{
  "d_model": 512,
  "n_kv_head": 1,
  "head_dim": 128,
  "norm_place": "pre",
  "bias": "none",
  "tie_embeddings": false,
  "parallel_block": false,
  "init": "trunc",
  "lr_mult_qkv": 0.7,
  "warmup_steps": 290,
  "decay_shape": "linear",
  "seq_len": 768,
  "train_tokens": 1607000000
}
MLP neurons of a small language model. Each row is named by its layer, matrix (gate and up: input weights; down: output weights) and neuron, and shows model dimensions 224-319. Each number is 500 + 50 x the weight over its row's rms, rounded and kept within 0 to 999. Numbers have three digits each. A neuron's up and down rows have the sign that makes its largest values positive.
After each neuron's rows, "fires after" lists the tokens most often just before its 100 highest values on Wikipedia text that the model never trained on.

L4.gate100:501596500470489402520506491418470515550599509487602488622498492465536559531531629365457615451403457422477540457544540584532473490560469491497486425419610460424580420502450508460543545441490496554577442514480535405603465462613528512487516491560480457515502534507502566523593510541498450367
L4.up100:580576576465513472548425518462475504602501528527578517474501544461501553549472493485489522434486524545496542494569441534425558455535487451579486496500481511424502513505452432470583497563489525475493480511585464485542532452517519511454538430431466572526558518499446580460666574448462406465
L4.down100:570490535389424469458488493509524473528550544505612539485417443518498523449478575445552512433487549513556416530496387532539560443500456405504425486479530413422482538543455546528505472473514486483549475550417492546449420475447528521493529525432473539533533579350440438484539502527520580566
fires after: " |", " o"

L4.gate59:583562538472466555456501452443501437574532455464497494503476503431498553454484598549455592545528541448466446523450619636502413544520495390442494444514514506514463417477560546501496422424491450469517454527556562506502440520547477462530573470554483578483534526416434616509517429502516505522
L4.up59:516570464481549481526497482623496543460592440464471592473530530538492449445433487530536481527495434564558560470453394559489595418500501374530547562547610447500423473510581446467592523492501470518549544508525431521532532568550581481539441510626471551498556473512528478427571598483551525427
L4.down59:506569560576498480501527406496481519509571454462645517409533593375419464502497492508496534506440514442506529443508552494505501570571554500455538462499483527523536516479418536609490416466455603425517471524509554543483489481535488441536548473546538473471594453432485567469561474495442413469
fires after: " ", " .", " it", ".", "2"

L4.gate86:431484481475559515468497610579406517450454451563572470555421477455521504492533497503555514540482513540512575516516414491513435503498490360457548460425587370579551487541559507472471450570482467512383624477406412458546490489537475559444450551510593529451434510534515498436523463520423569496
L4.up86:573445503514486556505521467473557408547451454597517476494559602532434523483554605524406498507600558493399409480456541447429473541550458424466404438390431468428574505549477479493448472544528497520516459478459527523483443541509567488452559461446463526549510466532475513498457570515537538551
L4.down86:565450530575370517390527468499521462505462581469493539450450539502460544486478474535525456485498509464381497428536483533506351514534502465540555518422536483514469557514535424497500531505499564504505548436535469473532553530491622507494496511429494533457497431599487506444548483456506617574
fires after: " al", " Al", "-", "Sh"

L4.gate76:487554506517421495502618478524542538582490390583586513458470531487489504496470499374489442391466473471469365456413472532506440512482577548562613471564422478497583591554483459477467541499497442456548606489509471561555446574503482528472500573553467558521525513540533440547463472511522557540
L4.up76:520466514521472536447427501482573395544439527414563537466498495535435491433483436432453520567526519491533505623522396510483529573574573446464503408497500448474612567468488509488408482526499557494461539599512555515531536467423526551454452440502511497525521507564394472472569429574506526487
L4.down76:481555488477809488489490508610456509535555533476338438525436456539504497506494553557454436496485502540492561515473599490465522472579457414542453543475493510539507510424545505584508563488535510517440517469508478482444524505496521570474494424552541516471453550460403513481469483489494508458
fires after: "a", "k", " c", " No", "e"

L4.gate694:550528448551521466552525524572509465500490325447605500611437544461509432454500436536445486433552517455627540612530438550512538492529389560484593484490555500422451490529454506414546521480413467499521463495532549553542510484517409526419546500478518456511479544533525582535529604547501512496
L4.up694:569513456493486409511487527458448543662463508517474482543525499528526503526502444413549506424517419566535519510525466520624506518502434492544481501526580423507529520515449580468488367493445491525442506529471471472545562492483408538419482445565445489511493504624481452504471585560531524351
L4.down694:430498409486473484534482514469531499553459601536480511507448555532471528503505446509487557479425521480571612443483493448526529580482515455627448516538457510544545497442466539582441439546517590566363511558560441478476467521533488503468563456460471549629515536541419501453501493532432502461
fires after: "3", "2", " t", " x", "5"

L4.gate388:459546511449477475461518551511491518485473477500520476496491476491492573498593482512558479481445529464521502498520469513453497478496480501586485479462564514498471545539538489441556511478473442580563520502576494478538450607458484498479499557462507468479439500546529446401470550442527511525
L4.up388:487546553511473557491554430586510554423571414396545532494588515538586515572471388516564484495480515465541506516518456411496484553532385509461502377483446565453495515480513600473465453488534472455469452581545476449504602546511491570550475519474517437497458446545470427600434533522550469457
L4.down388:474494493580541431557483563554552549458568559524448559453424512605462518395531451486398495488432522476471546456467425459454466482486394521545571466594448438495435453529551436541525605529457437465459529494489550488429530432475539436511538484547525473524487462582527586604516400521479583458
fires after: " his", " her", " E", "s"

L4.gate644:467639515456590422550531524545559492575439571522543492436578586453532562588567543497518399454474485486579592342532470465459627470627535479512453477542513479438498551537490554425443413474525457525499541602507476493508562447470494537492495429464509510473529567549551506575565488565546534455
L4.up644:549592508572507528508587549557496535544508547483455575562537504535639535571452491566484505464453502510543512495482412486465537549533503514557467580549489507480616564466404499521511465457459569506483459618477455456461545572514475448546532529617457425458446407445459533526481482459519499420
L4.down644:451498466562444474503514475531436547493487412485411506371444434504554432505397450496535468395498441462389518552580551510462475583498473535489497531468460503572424427503475455505474544488516537452481366497569508482497517542490472491488389432478410513524520433488574504466555516519486442552
fires after: " a", " an", "-"

L4.gate84:497514454552506404481554542489494482454457505532464479559451520452573511561544478543501506418433501441596453433493520467523517483500500416539515444487522425512486523430528487387419482401466571539495530458548537540445486476419563481481445465493445484540457472488518524512510547476507601471
L4.up84:539491414558542505422613464580496519477494610432431489416567454497534555510506485500515579508497454486628479532551423486499493545478476631550575457498543461533516504428471396496593487427456491475554456530527526557436522400532542417561547479493423454565442480545598501509543472488563511549
L4.down84:518491541522550563511594543486596494539613531445425586449473540546437505474492521462466653538501472505543476480490524532456480448458554618578539454501442478524424466518453482521565462565537443484552520535458396450531527480540415451506430517470508495480493511527555499431445498541399466521
fires after: " the"

L2.gate670:533457541449471487482366506452481470529551520490559473532488445462379422526548502514513468570469552522469452532536434564621591502576416471544549370641610602478463586476544507475511553532468487494521483482475444517432462482455514546435483436415474569446498440409503593491530469473542450448
L2.up670:496463457593464585450533639493506527487519493485516445443405506481426456375527438408550514502433589509463490474536626560515541499539517576439490460568623559546501464443483579430557561519494505516525440468455549479486449437509507465400386511481360521562479448418471453516530522442577485497
L2.down670:604476429527499450551480416528499551556490521541551493471420527464426494610462510399454526531395437571505506519516592511499527554490486524559546450604529413540485603493485438512577486581433466472559470556489541512521464461528572465538554572559488475495587460456541524507483556570517430487
fires after: "2", "-"

L4.gate632:498487490482532432471499504485499391481565551459462426498511517474585525547451491449560487492500407443507519568509497580512463520499612481505509483358485532435469396488490512497526552444437548530524505562557505587590570537532520512460573538461459501461551491524375650484503587546510516561
L4.up632:462469410520578397452554554526495507427498463500518557563543540495482477544520458581505486432470527552496440494532540501566493511466444572379527452531420450533518549552491439512535502501515687455541616498527438483529461437471423489425483487531483585431517457420561515527519465432453533521
L4.down632:452572493431480596473497507467529396537486507521542420553527418570442364549467518545605472568514504437445454577463481552441524577544500557468517468404510488461486487484424506489453418498513588492425435517502552534463520487602504465546519568513443460508609542558548573412490434576504489565
fires after: " his", "\n", " her", "s", " He", " and"

L2.gate444:486540494519518410512442572464408517450503572516551488558552381505507547564548524545485470480540414407451559466481460516512502421532488412516542488483566483551471488533574540462448566507463481489487525464591452540427491487526545508498499483471419482552442469603546475546456480481441533510
L2.up444:481581556544463525517472525550515516473443514433506489447524482426401485618465416443478490596516452465501534503568536425485457564411525409466412458445574514527520468482454573541600552543517496469533482506443575485497542513519492478527553495397503497485509403443376470534471429487556556498
L2.down444:600443492571598548441500536512476524579499536361432512519539459501478472509460522467541457516621443551442488448499559467525533606572491481449476593435494484457448462511500530591488512455529539526415514501497422445560516465474572590569476466490536518441458549559492453557536461551496562509
fires after: " al", " v", " Al", " re", " under", " mini"

L4.gate488:465566525492545488483514541487497533448490471481559472473500464498479516531584490485491476528513517421486555511516472486491552518514443458602400449529547408506327432524520519547544543449496518506507483442480472479403503526453650507486472521545515496484493472499481459475419564460517544532
L4.up488:595490501438482477471472419523479548511546411478540584590560372520519503627494537478486467534500441547533469493516526501483385554442535492428387634481502509449503532468381468479559490469578569518555469546474485479452442530466417484553496474544514526544528568611442418472612527414507460432
L4.down488:480465484523420533517460530504441471475520468496487460556599498548501476522473482499519529535501453488486478391571546541443518560490489517448421601596484563495613468478491538479542523476566458469475405477533538493535515601586365511496425489484498517499487502559490569467494484505525548522
fires after: " the", " ", " World", " Summer"

L4.gate152:548484459544477579530470484411552526463541428425529319499496513518468424480495462473472528377606459566510503463658466457452610491504526468575524528518497564484499448530510450526480479462578494577493558524616552572448525537582449516529516458481512526610475452518525541548477570524573534455
L4.up152:470460462430554549542502525546613483512542478514547483654434480631483519590465511512452569393511562500587441557548528432514498459454553493493508445512561456478511510451568477463571459504525519541519539499420466528470570494540472509516510399476569513530557566475560617513595526403507422453
L4.down152:549483479491509565514491523474523426512559599572494471496487471469508530513552587584470559514432506522516489526442447514355435430523414475498460587487513455456601527521423502486457471527415503538585488503468501514457602486439582480510483449529525505485531523454563442554532409499388495538
fires after: "i", "8", "7", " L", " Bren"

L4.gate240:552477640453562481554620554467526461502562549521539552467470450549586560544555457496608490434467544454432516480553457476476496491516474551634509497447516496509527470485451571426418533484560409580516506455481525538547406516472530562413509568539429585540516471548463510532482544507528544436
L4.up240:520499497515544436482421471538497474462555457482536526495523502539455501526574470514473582467485522458480463426553434471519460524595551503424451423510506446606480496555417550483469519511451470478572419545460545543525467549498695522571478417559569503506484423435414561568452484510540472512
L4.down240:540519464536464470495526497489433449548543598392530541602503506527482446535592456549484501514517476505558454480539494421495553506528467508511470352491505452497452420470497551449428489502489518559608408459409542488353434494492602471577406497563568451486437432481382538446487517534579470501
fires after: " the", " a", " each", " an"

L4.gate300:527574547412492460466552575490505399529515407515575512519546502498493535502521443476526465492479561456408488516486508496566526560500579459638476571574581464661439414545548547508596512540544564473473520420435519500413504459493474480538599541525397503439480500463513473555553516517468586508
L4.up300:548427478505456437469514506494449563467326482496498472441460457524529453453522428575467520526607483497480514566550464508428544482529446450526518608496575489410601498487564466457463472478530485572526581433539440512509522499469490530487553551525421454401586542475411624522505531465518453520
L4.down300:523474528480513500529513431462497519574573453450520604463518506484485471550555512452514581404459550562437488479486453596521489531536493408545547457452408546580477419440408507510527457537454577500546428437547487474447442490540495522556535350551526450465545466559520595479609495558471530442
fires after: " |", " least", "===", " may"